From a checkpoint of a small transformer trained on Wikipedia: untied embeddings.
MLP neurons of a small language model. Each row is named by its layer, matrix (gate and up: input weights; down: output weights) and neuron, and shows model dimensions 208-303. Each number is 128 + 24 x the weight over its row's rms, rounded and kept within 0 to 255. Numbers have three digits each. A neuron's up and down rows have the sign that makes its largest values positive.
Before each neuron's rows, "fires before" lists the tokens most often just after its 100 highest values on Wikipedia text that the model never trained on.

fires before: "\n", "9", "8", "6"
L3.gate365:144138141148133181143098145135155087155110127138128121168100140137105144116158182165143131142175124118137141090092089140161109118101083124152144104130166097096111160134140141147124154141142099144151083154193110147110158121142146151158149107104121121167115118128138178091130147132114143113
L3.up365:127161137136153095158130088140148140108137131109095103131087163103109185154121136157136131119159182086092151106106113096134087175088126144108101136107148168096122091093153123118170144136100123159166105164147110080117145151171124110144150111146155125126108123109097118131141112137115120100
L3.down365:096104119101094107123158094110157151118125145170141147121164122139151101118140119130145142112137096076130162125154116150120102134147084109192112122090082148107123182117132084137165102119085116139117110134164107156069155101153135153139112153159149123137121123138181134122114117132130121128

fires before: "\n"
L5.gate531:165107173163156114098081082183131138104112136098074136111142163072112120134141133150122129124173163113129109137073120132126120146127142143187140093153089092159121110122084104111146097116092067148160096126152144137127131105127086098129140123108144131178115118080132126134087139135130150113
L5.up531:122121168145167116097106097108114126135137111121121127124117161061113117115131130122138133105119079134144123121101149126119142161076145158149144085108135121158131129081121142116135085072098099114140106113153167127189121165117100134120121115129134118131151108135113170165090118138113132086
L5.down531:177111146116148115124124111133094119137121115137126104116129131082113126106174135150109114116145125103172131126065122097133129129110104138133143084114132101102141118148138110109152086113134105094143110131187142131155151135128110112095122122117132150119129107096131145174117110137124120169

fires before: "\n"
L4.gate440:157123180153161138139086132101155140161124110161144114127117090091153097109151131091174090099138122118160112105089122102107121160098136186115102107129124170137110161163143101125156139065122054138142101118140121115161147119131092180155107183173129156127137160121112129124134156111106150145
L4.up440:152110145129162108130138129141152137180108159135121124126146129107151154107166122117139123087139136124161129126109132123134134188153104177169093112117155130146133178138148151158173122120095064139157107152149151133153146131139106171123129152162144141140109168111153165142123137147157139110
L4.down440:171161141133164085148151123141146120174116181136103158107148120096130144119117109111113168110138121034164166139136143088126137111132120106200119100111052157123125110104142102139145164132093136109110128146164152093145149102127128165142148133161107113112128105139146147156119134117121131099

fires before: "\n"
L4.gate33:183118157114149128094158128135093144128144112142096108125145091145099163132183130132135134125174137091137118109125146069152119163121124164167109121149122106167114151144175111150131125128121119128140186127145114186138141100148117150129149124145101150103117140108122150120110136092145148127
L4.up33:137165137140096138110135154113084150101125074134122108134101127062134101092151146118138148109118109151157136064143149160142114145091162166118091111137176115129109104138102086090165102124085099114145122136172086112129130088136110147157075130150112128150118137169117108100124098114142107146
L4.down33:152132082117108173114156182141114159134117113090128126123144131111122098131130152127123129166118097101120144068131158117092121104146120149120129094107128135164140136134091110162133130138167121088122134139132120147127139141129131123116120101161131112136114195149135138095149114103091133134

fires before: " on", "ed", "ing", "s", "es", "2"
L11.gate98:130094127135111132155097097119139161111134150138123094141126113106157092100141105134127113102158124116127117122100146130125109062121119124144110144155114117132132153097176116166116065133141146120138127116151133146137128163122094139198121107132138106146099124126152147137101123172107101095
L11.up98:176130099120111076153140116102137131164094100156118133156125125112109137118162143162115152140153142104147135164110115162106096105127134140107138139160127128168169143099141122172146133089122137141120110160138168118139131103132113135166145110127111124122123179095153140121127100144138126156
L11.down98:147104136115132109130121123110093129158082103088081151122125120117125152119180156130144150102136188127131080136143153168167143107139130140160122166171162156092143134132146104158128073087100136131126144132129111126151134166110120118132135116153169141130114102127151103137124139159121129089

fires before: "\n", "===", ")"
L11.gate577:130134110117086118103106090085089153096126151115185161130103145136121111147133130141100178146117091123112157107139088117135162148165093133157105134133150109072122147127130127112106138141114140135130143129118129131122166078111143146135169154175114157117082111113169169121169110076164151110
L11.up577:158130065142141138109157146114120144128146057107156118103134136106128125118119149151106155155121168129139129093128153121132146145121104100076111113139133088159093159123137143128163116125096088144152165109110150171135142094158121128105124143129143172139096097153159130134105124124110137137
L11.down577:117141122098089131130135104140137104099137169122135115128143116107115135126163121162149116158090142193144147090122153139135059128116163122121131154129138116121152131133144105122167127143094163076118099132154098095119143135104151147129122111120151089088114134143072111154120142099131149135

fires before: "\n", ":"
L4.gate439:138125129078082158083094093170126088116127088097170079144150138086160168130146118116157111157121146095151139106136151127144086178106159072111149123095162159115125129083119136138122158136136061084126135130194124109128150107151109123157110138116164116055141114133117133114073124119129090147
L4.up439:098082140141146081163098121152126147112144116091128118137137098088142148116138153142116149129140119105180135107086088115191148168137124138153159167138073112129162121110087105172125114171101117116149169126107093122147107161113139170128132162161144085128118124168150156194153089131076113080
L4.down439:109110135129100093103125136113109099121161141132140144137145112088119127093115151110146107129165115111072128127136091107103118130143053134151129137165084125139088096156106113110159095136108088164133164132123128166085097154148112164093108105144146120133133128188132133149092124130144106095

fires before: "\n"
L4.gate442:129120125156133168095120127135163085116086145135117126149167126097140129131121131090155145106126120105139129114109130118122112112097171111133119068161124148152105199090136124123099122156116131143147099115147142115168193141109132107139103135122107148153105145117109171094151133139150158104
L4.up442:190117118123155133097117151113091120158152150148114159089135168138117135129152145134129119117114134108121156166075097130114152110092116143150098116104142109157124147139087130102168117117125132144117169127101150113139137126143095147102126161148111134149119147132146135121157135139145125141
L4.down442:177150131149121144091152107089136100131131070127080105121115123156111145117095151098106155119117130097119118115129102150118144140157140093085125087134128133159139127152140120131143140131098109139142110116165112145094100093141106163117149143182144096105116154146136117133122110156127170121

fires before: "\n", " |", "–", "1", "2", "9"
L4.gate303:145137109145139096146116111137093109131149151141149161115138145113111122123144103136124102149160164170135149111127136121123106149138087152112119115167132104111158144132160117100117152126110143121162124138146103134162189136122121153123095163091105118095116149111117141127112184150154092132
L4.up303:124114141139126151135105179156171148138094138120158119132137154154141119149144143138113160172101169150132085113158161115122126126099112164154085117128166112055129108121104136087134155169103139132102134137103095095143115098115102149148100143103143098100125109119101102118131139158084116098
L4.down303:140130183083136128142124170163129112112103135146164108132138130119119118172138151116146139117071165089127140138121142133152120091141124145141150152106139115152114095088148155116142099183112121114117110154094107117160126110113148150155109084147129181155119126137135113109086137162112099125

fires before: "\n"
L3.gate638:190139129144147116120122112135105111126138133138136096109091117123147133095112126134125137113190098126149122123143129096159139182108136156112113095115172140161127137131154086132148088117117141129100102165140104108151142157108119161086167130193122174108115117143153146142142129133121153126
L3.up638:197125153134140100110137136159127115179137123153126099121114108138099145127110146104129144128192094124153135147163117106145153141100132157143147142171177153175151136144148090141162082095119147135135069158152132106141125158151110184114140109147108140099088098094147163117163160120111138151
L3.down638:158099140134146123155094123122097122155120122157127089120120115117117135105144107138118105117171124187166137120098114100130123154116139170124094127144167112129130163173163106149167119123115097134130120116146103136175141126146128165111150126156104150105121143117110153126123140139126146147

fires before: " ", " the"
L5.gate595:131121140145125114075113129111106115072100153098137136117198051122165150142126120134123126152173107116115139111147139123163164101154156132129104148117101136109155130165076114091129097125173125135112146074122109135107105100127131117079127174093101148111157088127114102136125118135108116129
L5.up595:205151116161129138163114155095121103132103118112083113130130113135098093111105137160128127143140141134158140119129174128133136126144096099124121147117142113142126187162145120108105147098103114116099153112148126119128162139145098128142157136085085143124124131131168110175102094099150127146
L5.down595:152144084147104139177105163103129110157139097138133124115118113103116110104111124117125136100148147115117125152108154110161098148110145136153096119118105078177143162130145112096138102156127149142121135136128123147100145123151141106161101113137134143136132102163112115120179141128093143092

fires before: "1", "0", "ology", "dy", "ce", " by"
L3.gate282:119140120141130174183151180116125136115080083131113143111142101116114124163138138105161097131129117135129159096137135131084074104095155085127118115101157152082142127140161172132138138131133148108137138141128103135120114151131127118123134159107142146111105168154150124155136097128096158156
L3.up282:177139134092127143112096107093114095117116116109122139115132149142070124125087126105141160141127128114101130122118126142128094137148151112109138108138100158104108118116077147094157113099142149110120096119109106130122115121131108114134151111153145125122138118129118164139126136110164128081
L3.down282:134118124189129141115146146146131113096150090088127129074130167146098150125082142163131179135136072153135107101134138100166133153136100136121116157187137132090113141132142116147151159067112156123117068113132144092140097088121128145125132129203158079120138131102104107110107134115114121069

fires before: " ", " $", " the", " an", " a"
L11.gate366:141186147138147112109103112119112151138107095122112136140105092103116119144153152148145132083148127087113109097105150124118129136090182091147138091168157162129145127159197088123130097118123114133150124172110100116092111137118103122092150127110152120126130169130145146127133116126097153187
L11.up366:144094138142127117088097107141156100140122152117110110092105140177127088149135100148099138117141155133102100110134141148128147145119099113105152114123147120143103119136157124106109110150138125143136136168078125121093148180085126139145113166116136124143126135156125138116150098142113149119
L11.down366:119128144102157092112131108118115165109119082117122155172137131108163154141161146146134155157153124152111133115172128142187121115151124130132133139121103105132129166158160129139137188153111118129153100146105105096122148113132110196163166094092101087113177154137110158162102138130125133131

fires before: "9", "0", " the"
L11.gate367:122138084099101153150108099091109157101124135148163158119104113121149099165107106158149086131117138161099141144135121124111126166122124102140110163127163118119146089106140127159125134155128114121072109119176141128128127171178148132134082145135117088153078110108154122098140121110125119148
L11.up367:106125113143112060182075127157135163131150134127102109115151167068140100099111105145139096137121135109104118148125126167138109112137119150136147115153153105102111152127121129120107089150101124112111114134149164115123122144115100148106148161132128153125123094108134143085109135133117123103
L11.down367:119143147102147115140131091123145144103143100093125126103177105139087157114170124130135147151111145152146128145113128140144117115088110128138153105104123128165132139174122099108139140175137127142154110122150129108182130150106143149120115147097105150121125154096152127110129086120146127087

fires before: " "
L6.gate812:123115099142127113093139119122119131142120133161119099100116127100122169140099104150112105153179115099139127132153094176123116130123112099142091102134128129113099119144147133108114141124163136183120135097134104103133135146095154107134118110104115157116151125172139079144136110168098120127
L6.up812:144133159162105124130151117079114099106095124077156147135136100112108150122164083162099122198157088136128117136124146077114129136121108098160149136118108140116122117115125128114141138106152099128136127133143084127133143091121125119086146110127156108142148117138164141128073114138157118116
L6.down812:160114125164125138102136146111126087121153120149140114098121105096107114131109098157111089116083108115162112103097154146113151099086126103135120171170078112145083124120100100101171180122155166120093123112145101127149140129148122142141151129085138117142093146134137141105110118132128158129

fires before: "1", "2", "5", "3", "4", "8"
L11.gate440:159139136151141158132119099161147125080099121142118112149118113113143127167178091106119116163172144156157120161058103094130099137144090102131124126153149123161119104101081149156131162111141142149157116136112140114117137147160148125135172124106103146145125136103124125116142137147132173133
L11.up440:156077097180151066133138137159114137152098116103139103127122125121104110114127135111148101123130157088101131132093124110137096147190102172138137119177117125135119142134179154123126101099144109122150099144131155102079160177123149114143137148155115120121106115100116144125113132161153135150
L11.down440:120123119116109118124137129123088132117127107100130139130123093183117144135152148170123124206121152105112112095099150100181121109115145113167092121143106116121129098141157126177125104118088133118162094115124121105156135151109104147177148112144138143118143140101122168156119094125098131124

fires before: "\n"
L2.gate248:123127143098136084150138112144117120092148137145114121129117122082139106138146100139127145107142150132136123107129086173164100117143097093135100107109110126151082148140131116150130085121131119087146127128180191123137117125086127142173095122119139143118114124144129127070070134161100136121
L2.up248:108092119125145165104116137168122160137142110130120110138142113141103138159180162127118143124134123113112136131086096117122128121157115185153112138100091142147150140125147126118134107120156094148133127123107098165159140164139184144120141115126162099107123107127112112115138150125109153097
L2.down248:128152152101129106122100134178126114163173150157152091070112093087138119081129144110117120105104161117123104128144110106118117146133119162138101087075120161130113134110132132136095111099106138150166100117132152117143122143113109101085148149156155084148156135123135085110089154135141168080

fires before: "\n", "s", " of"
L2.gate470:087099173141145150077102119164127129133136157162109122072107102146102133132074128153110112160123144126130127116084125145152103154150148082136121119141142123122158144103090071087157101098091092101162131147101110137127126161146142120127131154116110144087142154125147088140138121128102133120
L2.up470:104158132140138086127081141120125117119119104114117138086078148100132108116158114177152089081137104182104154106129163114152100125129123131151092119131117181129119136124130158118167138144136117144130102148097101139101129123152115099130126146134163154079134128142159139122120081147123131128
L2.down470:145122152074122097103123134146161168170132127109101126146142097080123141100164108137137146124121103060168093138148158124140147128129107155133073144160137126145104121116123161127121130166128126167146147140126139110122159094109111102109082136117143131109129126130133148082142132131156106100

fires before: " "
L5.gate42:138154134165177101167104154177163152106132206148109099122163083099135151151131118142121091154107182089116121142178146095130100130104145148111112127118157138122146156133161135156071108128152091132135141108132112120098108071133157094110159140105164151152146135142097106137146098114139142148
L5.up42:168092115141124145180081124137131160122124134136132124132109101125114099143113142156126085110172120110110154155133165142159132115124143106131133115167124181158183095118156135111098145078109142119133095133146147108151105151121141105155131140156148107167118158147083109093165141123157122146
L5.down42:097148133151137139142113093158128114102153099127131125112164114128158119156071084152126123182149078176116121112149102104122136132102119119150164152103089119139168134091116099124087117152130142151147128145131121128094140118116130121132143129149144130113157113131082115132153107106125140114

fires before: "\n"
L2.gate697:150133146137131122113157110132097187116124107165157129112114138208131136110209112156151131100136153192105150127106131153190132180158128122144110112132123166147130154102173112100145125118105154116159156117112116113136145134115133093143145105084131156131075128099152152162134136118139101090
L2.up697:158130159095100106123155184162127110082098134125101138099073162167145164138165095119133122136115131146126159126120145131159171134154064128161124112166115105169128146133129134125158096118146148125111127117134166095159140131154122154149117130123153130129091167117147099123119113166106122124
L2.down697:119121142100134127160138093126138117155088138116167120098133154174113113132117131111164130144116127078130136162079143147092160128173119125112108134115130097137110123099094141109143136176178147111125105122111128150125123116129125082121104113141076146116133096136092108131150120137143082099

fires before: "-", "|", "\n"
L10.gate247:132125159109094154127128129157115146081104113132120119127087112138128106138107070139145114087152140129141149132152140135113159158113175115116147102112141148119145151114097130106128116136114124108158130123114126138152175174119115157120155093095131106154133114148149131118115162141153109114
L10.up247:137128157131106149141140134091124097120132128111145135125163098110190129083109091148143131091139141135159149129150136079177144132152143115137113125098103090133122127114091085085112095158112073058117114116146100122126145144103108162129136142111109065152088124107166103099117104140117124104
L10.down247:159129132127104140162129107166128121125114108118136099157111050111149147141102154140110126124170141089149160125097144131119096139140110141113087123105159103125137112110127129150104141138168134124110158105123121103120103112144098131097138120113117119137122145111132158119149097145108128101

fires before: "0", "2", "1", "3", " —"
L11.gate72:138091067103105147098126119149130134124128109131094142126126112123153119093103102123132150178192122088169158119108122169141152172110124116163125109125130108165115110152097192128126149155109110116109128133135088077124124142149165110121111112114133130122164089177132128154136108123089137114
L11.up72:136097136132179122167127165136126134094126102093106154132129132134125137078118136122146116146150128090131127137107131139155157163141104117143112086136125143142117125127126168133137170110143117154135112186127127114116103125111177144141136136095158156136138136141125115129105125132092140149
L11.down72:120147143150143092114129109149113105106096111115099135100093152115134136157110096132136081123144118127131157133145124110120175086120137128133104103143111122152119095131129147123149146057146146164072110121173146138129118139091135113133152100153110109138100123100136126139138136131139106119

fires before: "2", "1", "0", "9"
L6.gate11:160105116121140144123121156120135131107139148123143131157126100133088135124171168141093160149078085142116138111170150119146125111135133159183120176121107130113106103171188117138132144146116132164160184139117123126115138100112129082142132116157128132149129134146164125124087138088120100110
L6.up11:152155116174129117126142142171131125167184147100140115149112085136142163109143129099134140138095120098133093138123140150073140123120142150122173103117094164159125132111160118138104123125152130175132127132105105155109133115123140171131163116169179102131111125111089094133121135171094120093
L6.down11:146159106142078107137091160114112094152142074113180118143099084118130124091148152076114150113132156092144152116123118128099147149158104126126138087145141135176147117110125145154142155138130128109122151125135067137124129124172117174123129151143169147174102072144085101143137128112116174139

fires before: " ", "\n", "s"
L3.gate589:140127130146120102107175119159133137130170116120117106114123163120127093129097109117117114127107140160150113112119128154163110159109130165089118131120120132209145138120177156094121139117127126119106116083122101114147132115116145072119148145142076177129142165117133163105128141126154100091
L3.up589:140081143137138138112126175113139145157116142119184104143161132170153119150139096117115132070085110139109117118121139134123122154122142134132133129169157112132144119127126149091161126120149142125119152139110147138146113133115159159083128117138129106167143172099112168079119111132111139125
L3.down589:137143100128141168137107138155134134103113148147117095163102123133102099107099112150139115111123108086100065116127096113155137137128123106132166157120080097154095134127177138131115112184126099107151148082111086158112093141143118133105139101144135110135113122112144147114156122116132123158

fires before: ")", ".", " in", " ", " ft", "×"
L10.gate128:153144129144145116166120120076097158104119104157160148113119114120120131122130146137167143158116136126133118149074118128102127158108123121171128113138143106130151136145119166085137149134185119122152120116175111130104144074143152123110102119101137086134149126106118173114134115147145151118
L10.up128:113158105165114129143121164112113093106145141105126147117091153087146097098121132132131069102131140110134142137083164133124114104106117081142132092098095128057130162104109073164097114094158128117096120111084108150095110157134126080131152131146093161130112113180151119160141110150106111114
L10.down128:123102118172082129124155137115120158099149134174129143147122142119125127130097084072150129164119127194161107134120145134102112141116146143161154190142114114121129149119144090136148136105126146137130122133108108133098117138081185152130134117145109148087131153103126082120116152156083113147

fires before: " "
L10.gate799:122093143108098133108125151102129145122126112114109098120126065136148147087178132118122181088107069115118144153153134128091156144113125128159131131060150134121147097144164094131126104143117113109103184097119127147115119155085131087102149092110139129169123145140137116136108142120128147172
L10.up799:132143175148129107137096127139112065162140094119094105144090136162126116102168102123140170145175127139127162127160089135102156087112148118112145199117138148130161131146152123125173108130156160124128101130109116140140114157126121183145148144093116139143139130135112099093125134146132131081
L10.down799:132113155127142091139139134160126119137104130081151126142164104161132140155146131156159131103141159166153136085136137110166183123114102132124162169140099114091149129107113105087153164139153085110158133131129124121151111168169161142114172155127139148092160146153118149161121123145132130115

fires before: "\n"
L5.gate767:148163145130068130105137104141112111111104155086144095153094101123109169140152137103124104087167150137062091142155099101120119150154085107122147120136132137130142162130098128123122104124159126146123092118144154118085096103080147182102122124126142133139103153115120117115122132129100126121
L5.up767:167135136096109145128118107103126143070091151114147094130122137122123129116120118139103138114106117140104122149153125178075115109129098146143155169124132132087099159089143116104127115123133180138159142177138105086123111140142135111153142135152124148116109133109133125098132155118084092077
L5.down767:144114096157118113149082101169113149094132121145108123125145136117170149113151150143147135122125125063143121141132100146108109114095106105149110127122112172097129111137127167147141121151145095145130128118161085115081110125117149104130127145139124159163093106122142109165125117105123129110

fires before: "3", "4", "2"
L11.gate130:140156103116122130078114143151134071124134114141099120070139130150108143122158107157190157193117132115166120140117116151124103142175135140111142136138110128117134110151117158150172114109140133153123154118141100123055110119100108118118096117148113141129120152157157082121144110130117148145
L11.up130:089145118084152134118147155121126120115113109103080143144130158113151121104098139104090144156175106131092130101106117121107116128135105128093094139139145126075180126145119106120157104143150108127129165184091135139107126138149130153151143122136100073108123116153110164114160105100084175133
L11.down130:138133096159082125168146119165112099124139131145108114101125117133116135099170082127141107146123127095184149115111114143088126122124114150141113109112123147156145079166139157104129096166121132127153129153113096102116114154131104099097133128146106133100128195128138108173138144085147132117

fires before: "0", "1", "8", "7", "9", "2"
L6.gate519:080142115095114115113160084118155151098158132150094162173110104083153116102132134156161108155123124094147133157112106157141149139107122115096052113137120131172122174163146147121133121083085121154120114164166145144106149135115113149119111132132145155103126070116135164150141137145149139113
L6.up519:151100106160175144120116128104110162103129126115150131153106182101094144143093152076127124139126110113144131183116112155121128133091183151131129165174111116094123144090178111152140125056151119134165141150141110095120111149155168148130163122125143122127133141107130130160145126147155134098
L6.down519:129109117147112168140112125114141086139085117134119103103076125078097113164121104076116113140158158146171127149111124116086163102108162173133104130156109135130128106125131110121138091107160117147122112164134110101150091156127113153106168176159124121114127130116106152128134163123118137113

fires before: "\n"
L4.gate66:112138132174142087183122078123147123179098116130168111119147118168143098105135142131134123142148134141149116157115132091118111123139107141157102134141101119141130122153181111128187176112146109098156159157134110109141146169154120157137133184115095155122120145095152131130144131116169108108
L4.up66:150109121118147116146119152161117143137119108116131097108145121121151178117144155147169140112101137136145162117155141099149156135152118104130095152094152143181095186099153177133188140148114085128147092100135106153157132101120104156153149104145173131093098111146120152147125119109109154131
L4.down66:104155104192085115101113108096130083090173105138120129115111170156131141115138142116102104070129099087129111081145140133154094186154099075106086108116085109135164086131114090113126100175177073142155135093102148135142094172116119125132181146133160120136108124113129135153127131149099133117

fires before: "0", "1"
L9.gate651:156122101133132126140110151122121110154123159071135142092094141100115130124161122133127121177124138138171105093133140119107146141141125086154132098146129146128110098156119130118138117134126127148133113134099108141128094151079121121124125209141112127118158162114127139107080096111143154147
L9.up651:167137095131077111110140111172127140132159148136137083112129198094148131171130135147148165084097098094084117136143093156122136119096111155136162132158099139111162121105129100120083133122150166130119108147131128092123149131153146142145137106113164130117103088110099122128149118125120104113
L9.down651:151150135128167069156172129151111147119149131145190137191136109124147143136144130174134140139131138143121080116134121113105117106115138127151142157103108138151127161114123148141141145132154155139150120133148143091140137108111125147129172104138091158130167118107151126102140137112118136098

fires before: " ", " the"
L10.gate308:127125108103137122107146148133137109107148152111142120137121084120113157154145109129129160159139135113145109103139121097127140132101142178088143124086117137091101118108125085144100151095133134164144136137098130148112124117140112088133134150128101122128197088132099106149105126127136096101
L10.up308:098137106144095145130109159105094125109102187134104108124188085076165140113123139120102126130146128138176121113125157142096138129078148128116147152113100138137125130149139133093139119112159131140156132137162147161159092149110118113129144140088084148111116145137085074121111142148142128139
L10.down308:097142117119116176143142136143123124160145121140142143154090163121145146130140111139139134133130112208162151141088113115117110108166158154182095130129160196130123124137105193138160137139118144162114146131152143134086113146141123138151145161108110091151125134147128111144145110132129155131

fires before: "0"
L11.gate397:116095144150129123136137095138105130148127118126117130142147126082095126160100136094131081150140141134120177154159104125159127116126115126159087122153153125118100121112135131128142150135135147094149088119151130124095080090115112147122119167148141133099121116123107124134164107156109174137
L11.up397:132182152087153112135120155150135157164120102168131090121188115103105159067126124111109145138098143138147123128097163166124145157126129148149119117140079120096102135141138154123142095143088112182144099113085142158173132124126124115127149163117112188172131121086163131126135123130130131106
L11.down397:154157110120206164149170145098092152128173113094143131103088154176109115114137167115109141151115141117132142153112109149137089130096147137135189099135142133113150109157105113141164152111131122145177119114114130123155084087127064149116123107112145126087165130159114142101160103109115149149

fires before: " ", " of", " |", "final", "s"
L9.gate687:131134108127142141128082123128150123123124134143124172097124125114154112131094161092094153137155113115122119176101096121129116127131112133092094147127111133121169112152111081109137146141150062113148134095100122119117138097115107114115148133168103118113127106149159136115112126128142138129
L9.up687:163117106160098123141127138124148121115092111154132103137116094131109129090118137140115098143123090147155100151133123156149143165157120101119145110094156067133147182159148150133126146189163103143142123118128133129128152147146112102125092130133097094159119145162104143091120118106135142149
L9.down687:154133154140134098119120144143132094129133145129103123131088132118145087114140157146143141169109101229139063100148103146124139113130115086082117096108120104098113126195168103128155144112141131142166093118137120130123150155144099108087109106137183113135132120099165104122121108126096161161

fires before: " ", "\n", " (", " S"
L4.gate12:143166136136162122132129143154083142148109078125152146142082169125122133164168165128146127114147121147136107136100171165134067161149172107105145111104122138096150171155131163175167072140142119153141137101116100149139108110102125091167173157128151116103136125156111147113104132140127118142
L4.up12:095116078099142137145129139142135137145135114097101128111143121142104127101153132109127113138141118148118145130108140116130125147120128123199139110133127120174114138156145125118058118143078102144131101125116101162124142129169131109079110131118122128110106149116093186156118124092138095113
L4.down12:117127145082094056153135124170098122124154049104124134131109150116111107142131116133099150122130118117104147114133155137111113190129062143120111122127133098134102091131122138109146093147120098187104108149172155140122157122172136138114183119137117153158126111086113119130134102156158073117

fires before: " ", "1", "2"
L11.gate654:104159143121103117160093125136119167128084114118142112137138123123168117129118110124090096123161109113146133131114133112184135180153122130153108116108072158154117128126143122103164074100154162144139143163112119113102117071166119112092117123150110164138141115105116135155124141100151116109
L11.up654:153173128142133145139113165144160119121143131137121123098125123105137151136135138105136119095144113152154133130120164093137158133139140142146170120117115125097088117124130154151178143139120138111120174100118110108084118171127126139092105153136119119166146130125103096144117092104094145112
L11.down654:169134143085098125160075112135136114131141115106123140096147105130125111136145119146112128101104093199104117135134156132136124175128097074159107104118160113143102133149135150105153126077101143103101129110150122137091085150123130131130105145147129146131148121121129121122096080108126108113

fires before: "\n"
L3.gate115:112116104155099095103122138139157113129128115132160151148099108110138183199158144151170141121134134160118150105129131107105108178107141130151134079121126149141148174142153138094127173165101108115084136145103157121125093118108099145107141133069144143088157141137139095137144129150102109101
L3.up115:156170148129084139108125129162121136086140115163144104135141112142102136143155108164124173161095129152127168070149095118131119128141095111141111144151119105161110090115138103105187115134138141148117132103178086153144070158159114116109128126104128156114129141135139142102098116121092109108
L3.down115:186118148134147095130125093131141104114120116146119147120160123106134157093150119120109095159124129074146161108148080133170103139115126170081134094140169087132117123129131156131102115141152133122107119124137150143137120134076104131159164141124150149150148091123158151139162154106113119096

fires before: "0", "1", "2", "3"
L11.gate756:159124139118139144067115096120170137086107089131122127136089102109152094110138128092148139133156111125154111136114138151111087151160129147155122110149090156117108136131150124146115130107142117146150148101116162104082155189119156100130123119095146118126134109126132070132078116136100101139
L11.up756:116080134171177145131128122131121078085160116122148132125093120109096151106101090105107131174105147115138137153118165121117146134172090145131125143161125133131091101136096179087134129147163119165123131084095153129112178105127109147154154148070109094151174142136105165152100114109118099145
L11.down756:067129105135109127182120090097128108166111150106134115139076148146105155172148134135151111098138128106161110116116116145102160118138118158129140104169179172116150108160116140115149150103164105144112113120136150149130150148098093139115102129126137104122108132099138127132077111138173146144

fires before: "\n"
L3.gate689:150141119139130156130109125113111110119099144169107098092125108116109117133150178120144115063173135102110145119132113156161087141130139180142143097142126131113163106126114124095116129118105132137099137154123091119133114112148103106143158148152096132153150153129154123070109147111115139115
L3.up689:106104104142136043138177138147126116160170123153107145166134143121078134115144138093137125095139105148154138138153116090151151151107098110124086103152186129142138141132137136076122159157125173140174099142126158108139132136136128135101082093110110141136157135095152174161118141160173150109
L3.down689:150128139090137116101168116115108142136101119179068130088142139148125121100105083095081141114150134122166102141117125130122129155137150134145104114120125166141149126098128124125143119156108117116141118174091089165179164130128126136118175156143153152186138099150146145112150111065154149112

fires before: "9", "2", "1"
L9.gate118:138142088131123112175124131117137158140150148136141105153146128129142156072124144126112133099122141128157150132092092133138121128125093136126084114143128122099132125058116082128106097133096121161176145112118163120142145138126156062135110136124110145132134136123160195124130160143081167079
L9.up118:136096137124118127142126162097135090113106114173139166170124120149097097111099120120126129150137127139122119145154164131124100144125108114107115131168168142131167163105098142126162062116111135126108112118129103136114110144116131178123126187164141102099189147090177142121150126126097106130
L9.down118:108080114131124134126122157130139142169117118145111122107152111114123116131097165150131128109088159103134114120099139137157141117132144109147155137153102127117131152141123159137157093104143125123103133149119128131131142146119118141133157112135163155128156180124157131145125129071147104083